Weights of a small GPT-style language model, trained from scratch on English Wikipedia.
Size: width 192, 6 heads of 32, MLP 960 GELU, vocabulary 8192.
Architecture: rotary positions, untied embeddings.
Training: a variant of Muon for these matrices, 6347 steps.
MLP neurons of a small language model. Each row is named by its layer, matrix (up: input weights) and neuron, and shows model dimensions 80-143. Each number is 200 + 30 x the weight over its row's rms, rounded and kept within 0 to 999.
Before each neuron's rows, "fires on" lists the tokens most often at its 100 highest values on Wikipedia text that the model never trained on. A number after a token or word is its count.

fires on: " \"" 61, "-" 13, " [" 7, " " 7, "—" 5, " (" 5
L9.up602,206,209,223,248,214,239,258,160,143,217,211,181,198,140,209,194,208,190,174,221,218,150,173,207,233,188,224,197,203,219,217,214,220,154,207,149,218,236,179,204,225,218,218,209,228,222,180,233,251,181,191,227,168,220,186,239,175,193,174,204,191,160,257,191

fires on: "s" 51, "e" 7, "qu" 5, "d" 5, "en" 4, "n" 4
L3.up450,184,217,213,185,190,197,185,177,210,211,243,151,191,163,236,213,172,151,184,221,241,172,200,156,225,161,145,192,172,198,199,178,216,278,218,191,193,211,194,213,243,184,215,222,198,193,218,172,213,175,165,200,163,157,227,166,180,231,258,204,208,205,160,225

fires on: " no" 23, " No" 15, " H" 7, " most" 6
L8.up103,216,158,196,203,163,201,208,204,236,170,203,148,203,216,207,194,199,149,254,219,202,227,184,217,209,237,221,186,196,219,171,174,189,239,212,220,139,202,182,149,179,231,182,152,199,188,189,217,199,228,207,200,178,176,169,228,217,208,235,202,176,207,192,186

fires on: "9" 27, " from" 13, " late" 9, "8" 8, " the" 5, "–" 5
L9.up550,229,272,183,152,226,164,221,186,235,206,220,260,159,222,245,250,185,168,226,180,202,201,228,171,207,209,171,247,205,269,225,211,202,208,181,229,186,191,157,179,164,215,147,220,180,145,209,236,170,206,201,207,206,217,180,215,248,200,209,168,179,189,140,203

fires on: " the" 37, " part" 11, "nning" 4, "s" 4, "." 4, " Ur" 4
L9.up793,176,233,167,204,267,121,230,146,194,201,201,177,199,163,188,211,228,213,193,221,166,152,179,247,174,186,185,203,241,179,251,190,193,227,172,148,203,254,178,163,167,214,158,230,209,231,172,153,237,220,190,189,178,202,226,216,213,169,206,197,133,190,245,178

fires on: "/" 23, "ol" 15, "bra" 11, " /" 10, "vin" 7, "a" 5
L3.up133,206,199,166,198,181,198,181,199,166,215,241,178,199,244,182,162,176,227,244,214,167,205,214,175,201,177,187,214,209,259,236,197,164,232,208,258,177,184,262,190,168,195,158,237,246,213,181,243,215,211,214,190,198,205,198,202,242,166,214,214,191,155,208,255

fires on: "'" 84, "." 6
L3.up767,188,208,163,198,154,242,192,238,203,246,262,130,185,171,158,147,246,184,184,215,188,184,202,169,199,241,181,218,218,228,268,179,193,191,128,175,193,182,207,296,212,197,149,198,233,209,200,248,193,215,194,259,158,195,231,181,216,221,206,204,221,181,195,180

fires on: " of" 28, " following" 12, "ly" 10, " years" 9, " most" 5, " same" 4
L5.up0,196,173,218,196,245,187,206,151,229,236,217,217,246,240,207,118,191,219,202,229,218,230,249,195,191,250,153,239,239,254,190,214,197,154,253,181,167,131,260,188,225,169,281,198,237,265,213,196,211,215,170,165,268,202,222,204,203,185,202,192,211,236,196,155

fires on: "." 40, "s" 9, " in" 7, "===" 7, ":" 6
L8.up261,202,155,188,224,247,234,186,251,215,165,238,184,191,167,256,229,167,183,235,206,178,193,236,215,192,179,234,220,178,177,227,164,165,246,158,158,170,181,193,223,191,157,243,189,170,175,110,184,175,202,174,170,194,192,238,205,247,213,169,162,217,254,241,207

fires on: " and" 18, "0" 15, " by" 13, "-" 7
L8.up809,218,287,193,224,202,170,169,214,262,210,195,221,202,227,196,223,201,191,190,129,210,232,205,185,151,216,147,231,141,212,189,236,168,185,223,208,242,151,218,176,208,192,220,218,163,227,175,202,176,175,262,270,188,211,185,218,202,218,146,169,219,181,221,149

fires on: "ed" 16, "7" 10, "9" 9, " held" 8, "ar" 7, "8" 6
L5.up252,233,200,220,222,202,185,200,144,232,194,193,202,216,195,225,240,181,185,127,196,224,214,246,223,179,180,246,170,224,181,207,191,221,193,185,176,142,274,161,218,207,176,204,195,192,250,226,202,251,177,183,192,184,220,218,201,215,184,218,177,130,213,186,222

fires on: "0" 13, " by" 12, "2" 10, " W" 8, " is" 6, "W" 5
L9.up609,229,164,189,246,246,150,197,176,197,177,243,166,212,138,204,195,188,170,188,140,250,206,225,177,165,140,218,162,165,194,171,202,180,257,159,230,135,217,209,191,206,129,254,180,198,187,175,217,214,186,164,196,196,186,192,202,237,217,170,212,202,162,165,192

fires on: "s" 21, "or" 11, "ed" 9, " year" 5, " to" 5
L5.up135,238,211,186,166,201,207,195,211,242,171,205,219,199,202,225,216,198,165,196,213,195,179,220,218,191,224,214,189,235,217,204,149,165,206,204,230,208,177,224,232,146,232,238,184,272,200,167,191,225,198,200,199,189,202,217,183,160,239,245,192,216,186,169,213

fires on: "2" 39, " " 12, "ma" 8, "de" 7, " of" 5, "st" 5
L5.up747,187,210,161,212,163,141,209,152,145,263,203,192,260,160,208,152,173,206,178,232,254,185,211,198,158,196,214,166,147,195,219,194,197,226,184,230,172,212,216,205,189,202,151,141,215,204,152,206,234,157,202,153,126,208,184,183,225,205,180,250,158,177,229,178

fires on: " in" 28, " of" 10, " to" 7, " took" 5, "d" 4, " over" 4
L8.up821,159,166,227,247,183,193,163,173,219,145,242,182,165,194,247,228,138,145,178,180,176,144,238,171,228,146,206,231,243,186,203,174,214,184,248,186,210,200,197,231,255,193,220,120,237,191,208,205,192,185,210,183,264,215,213,208,237,200,212,268,197,168,159,177

fires on: "s" 34, " made" 15, "el" 8, " quarter" 6, "ri" 5
L3.up398,219,227,172,217,237,202,188,167,187,184,158,179,211,202,213,221,175,178,232,183,145,248,230,169,204,155,198,221,226,220,242,177,203,173,210,176,203,275,246,210,224,173,174,195,184,136,194,192,160,155,199,207,240,212,160,189,191,162,175,180,152,220,246,204

fires on: "s" 20, "d" 10, "mb" 6, "art" 5, "th" 5, "al" 4
L8.up83,165,236,147,212,203,181,241,221,155,194,158,210,182,209,213,233,172,233,188,222,192,177,230,157,225,185,158,234,219,205,192,162,181,255,219,225,216,154,202,173,186,187,135,203,192,200,230,130,164,174,209,226,162,164,233,156,155,197,203,225,210,186,102,217

fires on: " M" 18, " and" 16, " the" 14, " in" 13, "." 8, " H" 7
L9.up631,179,199,229,126,192,186,173,202,240,166,204,221,234,221,267,228,209,171,200,171,167,183,212,237,172,223,188,193,210,189,219,235,205,176,240,221,184,185,209,185,222,196,192,243,231,216,194,164,189,211,213,162,228,232,170,212,211,265,205,197,142,209,199,178

fires on: "o" 19, "ol" 13, "bra" 6, "hy" 5, "ta" 5, "cy" 4
L2.up535,223,206,206,191,194,183,178,201,135,187,232,183,167,241,195,250,170,180,165,243,125,169,204,122,157,168,190,198,192,155,236,159,250,234,174,232,164,175,196,211,214,214,211,268,196,218,160,260,182,214,222,221,215,208,222,187,181,175,232,176,190,196,183,216

fires on: "-" 19, "di" 13, "i" 10, "pi" 8, "ti" 7, "n" 5
L5.up710,184,223,167,258,188,234,227,175,240,225,209,177,169,182,149,253,227,165,237,204,215,206,180,202,198,175,229,227,154,149,215,178,208,198,174,203,211,203,179,213,161,150,180,149,174,208,141,227,166,148,206,153,194,231,228,218,265,200,241,200,212,166,198,186

fires on: " —" 41, "GB" 8, "-" 8, " ITA" 5
L3.up605,217,199,167,193,244,228,187,193,191,232,197,167,290,205,216,184,179,127,201,194,223,185,202,233,167,185,249,223,240,170,189,149,202,186,182,172,201,277,180,187,203,238,202,228,243,156,220,181,191,124,225,230,179,206,204,249,218,190,198,194,182,179,157,224

fires on: "." 14, "5" 11, "9" 9, ":" 8, "7" 6, "8" 6
L9.up303,178,234,200,182,188,155,218,213,203,176,214,141,193,194,231,167,192,227,191,217,195,258,200,217,187,219,238,217,191,234,265,209,168,171,200,203,217,161,157,167,164,158,169,217,181,124,208,216,151,169,205,255,183,194,204,179,268,188,189,245,191,185,146,158

fires on: " but" 30, " and" 18, " " 6, "," 4, "0" 4, " (" 4
L9.up704,169,231,212,165,234,146,205,187,213,165,203,209,172,136,199,243,139,207,187,188,204,208,180,204,220,198,170,200,177,155,206,256,157,249,143,230,237,201,237,173,248,188,145,199,213,199,153,208,234,237,201,189,254,206,249,225,171,206,192,173,233,230,222,212

fires on: " to" 21, " of" 19, " up" 12, " have" 5, "vers" 4, " down" 4
L5.up940,191,204,188,205,198,244,218,239,203,236,248,219,241,229,211,213,194,188,221,202,204,244,234,176,288,218,110,196,232,172,185,216,179,190,167,170,231,202,172,198,227,207,186,192,216,202,248,174,249,187,146,200,158,198,187,136,218,233,228,218,190,203,200,264

fires on: "s" 24, "y" 19, "n" 7, "g" 5, "the" 4, "an" 4
L8.up760,142,230,220,231,184,142,192,187,213,174,157,226,172,179,217,212,213,241,166,215,232,229,239,208,157,151,201,232,213,198,170,246,219,194,183,227,195,204,154,178,194,228,222,183,161,134,197,210,177,247,170,228,174,183,233,194,248,251,203,238,150,217,217,203

fires on: "," 27, " was" 9, " been" 8, " is" 7, " as" 6, "s" 5
L8.up450,199,150,179,259,137,227,213,161,210,164,233,183,144,246,214,166,170,276,188,175,178,200,184,176,159,231,191,220,200,192,119,215,196,238,186,207,207,150,164,224,196,217,212,237,229,203,114,209,195,203,213,175,162,243,154,184,219,256,199,238,192,202,213,203

fires on: " of" 24, " /" 12, " Vi" 8, " stand" 6, " play" 6
L2.up692,172,182,185,208,168,228,193,160,261,224,250,199,193,247,209,235,156,183,224,247,221,237,180,162,227,255,231,264,155,163,244,195,260,206,198,208,168,194,200,219,156,179,168,164,188,201,150,183,144,161,188,209,219,179,249,202,189,213,229,162,208,199,252,225

fires on: "s" 36, " people" 9, " men" 7, "a" 5, " teams" 5, " yards" 5
L5.up317,169,207,230,200,227,223,185,205,188,234,162,211,166,251,179,187,222,242,210,145,203,148,207,253,240,220,192,181,173,198,192,184,194,209,169,258,152,168,168,169,164,216,258,165,210,231,181,222,191,214,221,177,207,211,230,204,177,247,206,188,196,187,197,185

fires on: "ed" 28, "d" 18, " founded" 12, "ized" 11, " launched" 8
L2.up702,195,224,209,191,231,169,236,187,271,172,191,169,197,215,233,224,153,196,215,216,201,240,197,193,173,201,157,251,191,213,227,229,168,285,189,209,179,121,175,248,131,200,236,271,254,224,136,257,194,219,175,206,200,166,197,208,173,260,227,199,208,197,161,217

fires on: "s" 53, "-" 6, "I" 4
L3.up880,191,208,226,256,173,178,187,200,170,224,167,178,206,170,184,159,223,138,223,216,201,235,229,176,200,187,184,213,185,188,155,246,254,237,196,164,205,189,233,232,170,173,177,200,193,258,145,216,148,197,165,209,191,192,201,142,165,221,216,167,217,184,202,136

fires on: "s" 47, " as" 15, " of" 14
L5.up479,172,218,221,223,220,222,191,185,215,204,178,232,220,211,157,153,216,216,186,197,180,157,271,175,243,235,169,167,168,174,175,213,241,193,162,222,175,151,156,171,171,265,167,233,194,175,198,210,207,175,189,231,150,183,207,185,239,282,239,223,199,225,181,212

fires on: "1" 26, " at" 16, "0" 6, "|" 5, " to" 5, " the" 5
L8.up500,221,194,223,228,214,227,164,226,155,222,212,231,201,180,189,201,194,247,207,172,194,237,206,234,214,203,199,187,205,199,172,202,210,234,189,167,213,254,230,209,217,205,187,161,161,227,241,220,248,196,254,210,162,204,141,198,218,186,173,215,144,170,242,213

fires on: "e" 25, "o" 8, "re" 8, "t" 6, "de" 5, "mo" 5
L3.up427,246,193,150,212,210,202,237,264,206,234,206,186,193,219,155,219,161,179,165,198,158,167,203,192,179,140,188,190,204,203,164,232,207,193,211,236,213,208,235,232,165,217,228,127,214,230,160,202,180,184,211,224,247,185,201,185,166,229,171,122,198,199,227,199

fires on: "0" 18, "8" 12, "-" 10, "el" 10, ":" 6, " Her" 5
L3.up130,203,192,152,184,177,223,227,140,280,209,185,193,210,220,173,158,175,180,262,168,210,207,218,213,195,198,192,176,196,232,219,218,168,205,186,264,183,154,226,175,176,172,237,229,179,167,193,230,151,197,195,205,211,202,202,209,207,172,223,228,150,196,166,129

fires on: " |" 61, " the" 12, "," 7
L8.up713,188,232,279,230,176,169,184,188,185,187,198,205,205,242,246,165,206,267,174,211,228,253,204,166,195,220,176,220,193,217,205,214,175,233,216,191,171,167,202,231,200,173,214,179,168,221,158,210,214,199,162,182,202,178,158,161,190,233,217,184,168,209,260,185

fires on: "s" 37, " concern" 6, " money" 4, "ations" 4, "ance" 4, "le" 4
L8.up928,183,202,205,214,247,242,194,125,208,197,221,263,234,222,181,164,213,213,265,192,184,231,266,188,195,181,188,220,190,148,181,181,252,187,186,253,153,172,200,169,196,227,160,189,165,235,188,209,230,211,147,227,169,247,201,206,176,166,180,248,172,195,165,223

fires on: "-" 46, " \"" 43
L9.up41,186,168,241,238,186,247,221,235,186,195,242,223,251,193,178,186,192,191,165,191,160,201,186,234,212,182,190,199,212,178,152,150,194,214,174,205,191,213,186,170,167,254,226,228,197,204,200,186,200,178,237,215,191,136,217,218,196,214,175,186,216,202,118,153

fires on: "g" 34, "mo" 12, "s" 7, " of" 7, "ed" 4, " the" 4
L5.up532,296,191,255,172,197,260,235,238,243,225,206,190,206,252,172,197,196,202,214,207,170,187,196,191,264,174,212,241,246,186,216,209,193,176,163,206,186,167,165,228,235,269,207,210,245,229,156,221,238,241,163,176,196,244,176,164,181,182,183,215,180,191,206,217

fires on: "ban" 18, " included" 13, "vić" 7, " forced" 7, "prop" 5, "ed" 5
L2.up198,228,161,157,196,184,200,271,251,210,207,200,189,215,160,189,236,170,183,245,163,202,148,207,242,268,160,192,202,153,238,224,217,210,221,255,203,214,245,219,211,204,192,188,213,184,183,152,221,159,152,148,202,198,194,192,193,230,189,216,241,215,198,187,234

fires on: " made" 32, " /" 11, "." 11, " make" 9, " making" 6, " Ch" 6
L3.up462,266,202,255,177,142,205,233,239,157,170,220,248,210,185,228,195,155,188,162,191,237,215,193,181,185,234,186,237,163,219,257,173,202,231,198,203,210,180,172,176,203,232,171,209,226,194,219,246,232,195,191,185,188,182,221,246,203,161,219,204,206,231,209,226

fires on: " to" 21, "2" 13, "M" 8, "S" 7, " of" 7, " in" 6
L9.up248,130,210,179,254,187,164,197,194,175,159,210,189,227,187,220,193,172,204,185,201,212,169,208,198,185,194,233,214,161,143,202,197,174,207,196,213,168,110,183,210,244,180,231,171,201,224,180,164,197,168,226,186,219,234,178,207,210,206,182,212,152,157,207,196

fires on: " no" 30, "table" 10, " code" 6, "not" 4, "to" 4
L2.up831,260,236,173,221,183,219,276,213,197,210,212,175,162,165,217,213,185,206,267,191,190,191,175,158,211,219,151,209,141,187,167,169,222,212,285,199,230,181,196,268,221,178,212,200,192,192,175,235,171,241,181,170,224,162,216,150,187,234,184,167,179,180,277,185

fires on: "2" 61, "1" 21, "3" 4
L8.up604,148,245,138,213,221,205,168,213,199,201,259,204,193,167,222,185,233,179,202,132,194,121,161,184,163,153,164,204,197,153,211,203,204,205,200,143,172,196,202,201,199,174,224,207,165,236,200,188,231,197,144,130,193,221,223,187,187,219,191,161,200,189,141,174

fires on: "y" 38, "n" 8, "5" 6, "ev" 6, "ia" 6
L3.up382,198,210,261,190,214,166,180,184,235,159,190,216,183,192,232,183,241,253,204,171,145,217,235,210,167,209,189,200,205,165,175,160,173,218,196,222,165,203,176,203,181,116,218,173,188,192,208,260,135,217,181,212,209,158,189,195,237,234,177,220,211,188,171,195

fires on: "s" 19, "r" 9, "st" 8, "t" 7, "er" 7, "." 6
L8.up281,170,204,238,230,221,196,245,174,174,262,167,204,210,199,175,166,211,173,147,192,183,213,212,180,166,249,196,160,220,195,190,194,202,234,175,170,202,179,219,156,204,257,141,164,171,203,192,201,243,224,256,204,173,165,228,198,208,188,203,187,191,194,237,200

fires on: "." 100
L2.up839,226,219,231,226,154,225,234,218,172,206,273,145,176,202,178,191,204,162,164,205,197,175,277,192,205,250,247,191,163,165,249,126,162,186,165,166,180,177,171,190,220,195,191,205,187,167,180,227,251,252,181,179,199,198,223,164,218,203,160,189,173,208,187,193

fires on: "g" 13, "o" 10, "in" 10, "su" 7, "to" 7, "mo" 5
L2.up322,237,226,194,231,230,169,224,182,182,236,227,134,207,177,176,215,110,187,207,210,189,212,160,188,171,134,215,195,250,188,186,213,210,199,159,241,208,155,195,234,231,195,241,179,216,179,231,177,203,196,243,204,194,169,202,232,197,252,161,219,161,190,214,236

fires on: " " 61, "B" 11, "Z" 8
L8.up948,192,165,185,179,148,214,183,197,157,173,243,237,206,208,208,217,198,210,152,174,190,211,136,163,186,202,160,202,230,144,208,243,196,204,246,165,223,176,229,186,224,163,240,156,225,181,178,244,208,200,187,184,166,114,261,247,239,172,203,189,221,202,171,232

fires on: " and" 33, " in" 12, "===" 12, "ing" 5
L9.up732,137,256,164,171,237,229,240,195,182,194,207,205,243,139,187,172,243,212,217,196,188,197,217,187,189,205,186,192,193,213,168,164,176,236,173,249,198,205,256,204,196,229,262,232,217,168,192,174,191,117,242,214,208,181,154,247,130,241,211,189,247,236,160,190

fires on: "1" 37, "2" 19, " " 11, "3" 10, "5" 7, "0" 5
L9.up657,224,193,207,154,189,209,206,181,179,172,280,185,189,196,205,157,181,204,207,202,207,175,207,240,215,174,206,220,210,263,230,234,181,184,188,194,244,223,240,198,236,227,169,200,188,233,197,208,247,242,221,109,158,213,168,188,209,155,233,192,181,156,266,201

fires on: "s" 36, "i" 8, "o" 7, "-" 5
L3.up440,212,158,211,259,205,213,187,202,232,183,171,203,183,188,204,194,190,172,200,219,183,248,175,246,189,172,162,173,177,184,192,174,205,256,211,142,176,203,227,198,195,184,191,166,162,283,211,232,241,173,179,198,187,281,233,199,205,211,259,146,235,165,206,163

fires on: " of" 21, "s" 15, " and" 11, "ly" 10, " all" 5
L5.up423,203,198,159,188,175,176,167,191,204,174,191,218,183,249,218,193,203,186,195,222,168,210,170,197,183,175,165,191,221,194,184,185,206,139,136,168,214,243,217,275,230,216,146,191,192,271,148,186,266,228,205,240,232,189,228,207,205,239,228,172,164,169,224,262

fires on: "ly" 20, "y" 13, "ever" 8, "al" 7, "s" 7, "ed" 6
L5.up633,206,161,163,202,195,224,187,218,213,187,187,216,255,208,149,213,228,210,217,216,163,194,223,202,259,171,185,225,191,203,205,205,222,252,185,217,154,207,188,169,283,197,168,232,207,209,189,199,227,192,220,157,168,137,215,203,230,239,187,238,151,234,204,180

fires on: "i" 21, "s" 17, "in" 12, "n" 7, "on" 6
L3.up617,233,233,196,192,185,211,153,224,193,226,201,203,162,207,187,210,247,113,171,226,214,210,196,241,158,155,193,195,212,186,205,172,219,228,154,184,239,195,216,177,148,216,186,149,180,201,180,201,203,116,203,229,212,207,219,215,216,193,195,212,169,246,185,203

fires on: "0" 31, " most" 9, "5" 9, "3" 5, "op" 4
L8.up854,219,192,220,236,180,243,184,177,190,202,218,232,242,222,223,169,240,162,209,155,213,164,214,197,233,212,165,207,175,201,218,227,175,167,148,191,182,170,200,170,256,219,182,165,219,156,208,202,261,244,125,155,191,179,162,219,223,200,207,217,192,209,207,176

fires on: " of" 42, "connect" 7, " on" 6, " Uni" 6, "m" 6
L2.up566,238,200,187,168,189,153,212,181,191,186,261,208,222,204,239,151,200,216,223,210,230,168,182,255,232,180,164,176,276,187,206,225,152,213,252,196,200,190,257,232,223,212,238,196,156,225,241,131,198,154,253,226,226,185,236,199,196,239,217,205,182,243,164,233

fires on: "-" 39, " (" 6, "et" 5, "y" 4, " name" 4, " II" 4
L5.up579,193,229,228,202,186,201,214,179,231,238,187,227,153,163,217,179,205,186,146,215,148,208,227,186,195,112,178,201,192,189,199,228,212,227,176,165,210,223,246,188,189,154,203,176,213,176,174,189,174,225,259,219,202,201,176,256,203,222,165,147,168,141,202,165

fires on: "0" 19, " and" 16, "," 15, "5" 10, "7" 8, " he" 7
L9.up619,182,237,195,158,153,206,195,249,235,198,261,216,190,239,214,197,228,194,192,167,203,170,181,206,139,267,159,228,160,215,193,213,174,195,175,208,195,156,156,181,233,254,205,231,252,194,233,217,202,225,164,210,163,193,210,205,224,185,203,207,224,185,198,134

fires on: "9" 30, "1" 22, "6" 16, "e" 6, "2" 4, "ol" 4
L3.up804,155,243,255,153,162,232,193,224,207,207,225,148,141,176,222,176,190,246,179,197,196,224,240,180,170,200,230,225,134,175,175,270,202,215,177,167,173,218,187,175,186,153,168,160,162,192,169,180,228,181,200,198,187,220,187,244,179,157,207,195,145,219,203,200

fires on: " —" 44, "-" 11, "*" 6
L2.up141,203,246,159,203,203,247,266,221,168,238,201,175,200,239,187,123,231,191,208,262,195,193,184,154,236,184,197,181,220,211,198,159,220,183,170,233,228,214,231,231,228,196,209,214,168,195,166,196,243,178,190,163,195,200,218,224,205,194,180,153,183,173,201,198

fires on: "," 18, " the" 11, " who" 9, " as" 8, " he" 7
L5.up99,182,189,213,198,188,196,193,221,197,179,202,181,236,178,164,228,204,200,196,167,182,245,191,254,178,237,148,181,133,159,188,209,165,176,173,207,166,168,207,168,190,230,176,206,197,196,228,229,195,217,231,200,229,214,179,246,260,223,220,147,238,221,234,150

fires on: " and" 37, "s" 22, " with" 6, "." 5
L8.up503,171,238,154,217,229,113,192,184,156,178,195,218,250,191,222,196,165,114,204,221,178,171,160,150,204,211,155,247,167,233,201,192,205,182,134,181,193,192,190,233,227,175,183,205,214,192,176,153,198,238,134,223,216,195,223,202,226,165,187,173,145,171,191,168

fires on: " and" 44, "," 17, " of" 13, " with" 5, "or" 4
L8.up520,203,215,171,218,173,198,159,187,210,244,205,216,244,206,203,220,171,163,190,217,174,225,232,183,178,141,184,134,181,233,182,217,194,175,197,197,224,182,215,231,225,210,250,221,177,270,183,146,235,210,158,214,206,214,160,209,178,212,212,172,171,236,192,218

fires on: " a" 38, " the" 20, "8" 4, "ia" 4
L8.up206,204,231,250,116,230,227,162,248,218,187,188,139,196,210,204,203,231,184,194,241,169,212,246,244,235,138,182,169,235,197,230,205,217,253,177,166,149,247,175,229,182,234,220,234,218,213,241,169,159,253,229,203,226,229,223,174,188,231,216,195,164,211,146,191

fires on: " and" 14, " /" 12, "car" 8, " Or" 8, " but" 7, " per" 7
L5.up744,108,208,220,156,259,164,159,228,228,171,164,213,221,199,194,203,157,190,188,214,206,190,207,196,177,255,182,205,160,215,192,219,216,216,167,188,220,216,199,234,250,170,233,191,196,218,175,221,186,187,210,184,278,210,116,239,173,209,205,133,162,257,245,185

fires on: " by" 17, "0" 16, " Ra" 8, " Da" 8, "4" 6, "ma" 6
L2.up551,238,182,186,251,272,200,184,246,276,178,199,195,166,193,210,208,127,183,202,128,243,198,204,255,151,162,225,229,168,215,178,188,217,205,178,208,234,141,173,250,189,174,215,217,200,136,169,216,180,207,217,183,196,223,179,210,199,191,227,187,156,175,225,184

fires on: "man" 42, " of" 26, "ant" 5, "ar" 5, "im" 4
L2.up577,228,180,154,214,158,160,200,223,179,184,180,198,270,278,255,224,196,135,153,152,193,192,172,208,167,233,223,183,197,228,176,222,210,233,153,221,236,192,232,204,208,242,223,187,172,244,192,199,176,210,205,202,171,171,201,199,234,261,193,194,197,222,198,191

fires on: "s" 25, " co" 24, "-" 20, " quarter" 5, "." 4
L3.up141,200,205,231,212,247,170,167,168,208,201,188,171,165,213,221,167,189,195,230,239,153,147,197,207,184,209,194,203,195,197,221,200,219,153,235,160,161,231,266,176,167,222,177,197,176,175,151,223,152,184,214,210,200,202,159,198,201,153,180,207,163,152,170,182

fires on: "1" 21, "2" 16, " is" 14, "3" 6, " L" 4
L8.up275,226,165,201,160,184,214,242,201,181,187,204,167,204,218,133,211,219,201,147,175,199,167,226,169,182,199,221,191,176,240,162,235,186,246,167,246,174,177,212,169,162,155,176,176,221,230,191,182,254,212,196,152,227,240,189,197,194,211,195,202,164,208,186,218

fires on: "%" 29, "," 14, "1" 6, "8" 6, " the" 5, "la" 4
L9.up220,215,265,224,225,181,204,184,199,206,219,206,201,211,242,152,193,253,188,202,216,231,200,238,215,188,210,184,133,208,128,228,187,227,250,215,229,179,217,196,196,194,229,188,233,198,201,177,161,247,224,211,229,157,243,181,204,219,182,182,199,180,233,143,168

fires on: "s" 17, "ti" 12, "t" 12, "d" 10, "ty" 5
L3.up255,199,145,249,232,225,191,193,193,178,185,205,190,144,220,125,204,150,227,239,168,227,200,175,186,237,225,208,172,274,203,199,181,226,208,219,206,227,229,169,161,154,227,224,195,234,253,207,203,209,209,161,197,223,178,171,153,200,216,204,195,241,161,148,175

fires on: " |" 26, " " 12, "0" 12, "6" 7, " November" 6, "2" 5
L8.up231,191,209,195,191,183,132,190,186,236,218,202,119,168,199,214,196,199,169,199,250,234,148,187,247,227,159,169,191,205,186,191,177,170,168,223,195,146,174,238,198,215,231,149,201,222,199,235,181,174,155,218,197,234,198,191,211,205,156,238,194,208,208,123,200

fires on: "s" 38, " of" 11, " that" 9, "cha" 7, "e" 5
L5.up477,179,187,155,195,162,204,160,196,222,237,220,151,141,181,249,246,209,166,172,179,214,218,227,185,173,163,189,178,207,167,160,215,176,180,175,185,194,257,249,187,177,194,165,166,216,240,182,138,179,188,175,149,197,224,237,202,180,219,145,249,226,258,115,211

fires on: " some" 12, "2" 10, "o" 8, "-" 8, "i" 8, "7" 8
L8.up152,211,132,219,245,167,173,220,216,220,160,230,243,211,161,172,193,212,190,178,173,151,187,185,203,165,209,198,231,199,169,185,151,167,182,133,171,217,192,213,187,162,234,245,203,220,185,240,199,184,220,208,218,192,207,204,232,188,266,200,167,162,152,136,156

fires on: " " 47, "n" 7, " (" 6, " for" 6, " over" 4
L8.up508,117,225,199,200,209,184,196,229,220,183,208,262,223,117,236,240,176,205,189,229,152,224,185,169,204,202,182,207,239,163,281,211,198,159,192,224,205,231,258,186,231,212,189,179,207,228,253,204,240,223,177,218,192,227,207,195,209,212,197,188,226,194,251,180

fires on: " of" 28, "s" 14, " on" 13, "t" 10, "up" 5
L2.up574,206,204,144,220,231,181,189,194,220,187,219,212,218,223,231,187,189,174,215,200,220,196,193,244,182,209,197,126,232,175,208,149,182,217,196,217,177,218,205,224,261,200,238,189,180,236,246,159,208,184,170,183,194,211,142,158,175,185,196,205,192,189,184,230

fires on: " as" 17, "ly" 14, "s" 13, " by" 8, " for" 7, " only" 6
L5.up881,222,210,179,268,233,162,262,234,225,200,169,189,204,224,195,209,174,188,238,226,238,220,194,222,143,192,169,264,211,248,162,249,235,195,239,192,170,229,178,203,195,196,250,190,209,204,168,221,163,189,172,201,207,144,191,161,206,227,191,185,188,262,159,221

fires on: " of" 30, "9" 10, "7" 8, "1" 7, "6" 6, "2" 6
L9.up134,203,208,191,192,174,196,194,181,209,222,194,226,184,225,194,210,214,181,133,172,208,180,258,215,143,174,215,194,174,197,191,136,187,178,186,210,178,265,196,212,186,224,179,224,223,242,222,174,261,214,189,234,183,206,231,199,206,180,234,192,119,195,202,198

fires on: "s" 34, "ed" 27, "d" 13
L5.up950,231,148,196,216,238,234,247,177,228,158,211,223,161,224,163,202,203,199,241,205,168,185,226,218,189,185,169,243,242,233,204,177,201,175,214,209,217,183,225,240,141,220,255,221,222,208,126,215,198,182,130,215,186,204,192,104,211,234,203,206,194,173,201,226

fires on: " it" 39, "exp" 8, "cation" 7, "car" 6, "op" 5
L2.up443,170,172,196,202,203,180,191,221,165,147,191,194,188,184,214,189,224,190,188,181,184,149,246,218,193,170,180,129,190,167,163,260,206,260,199,160,187,206,225,181,247,192,156,185,201,216,183,234,238,220,211,205,183,213,132,234,214,221,188,198,216,207,213,196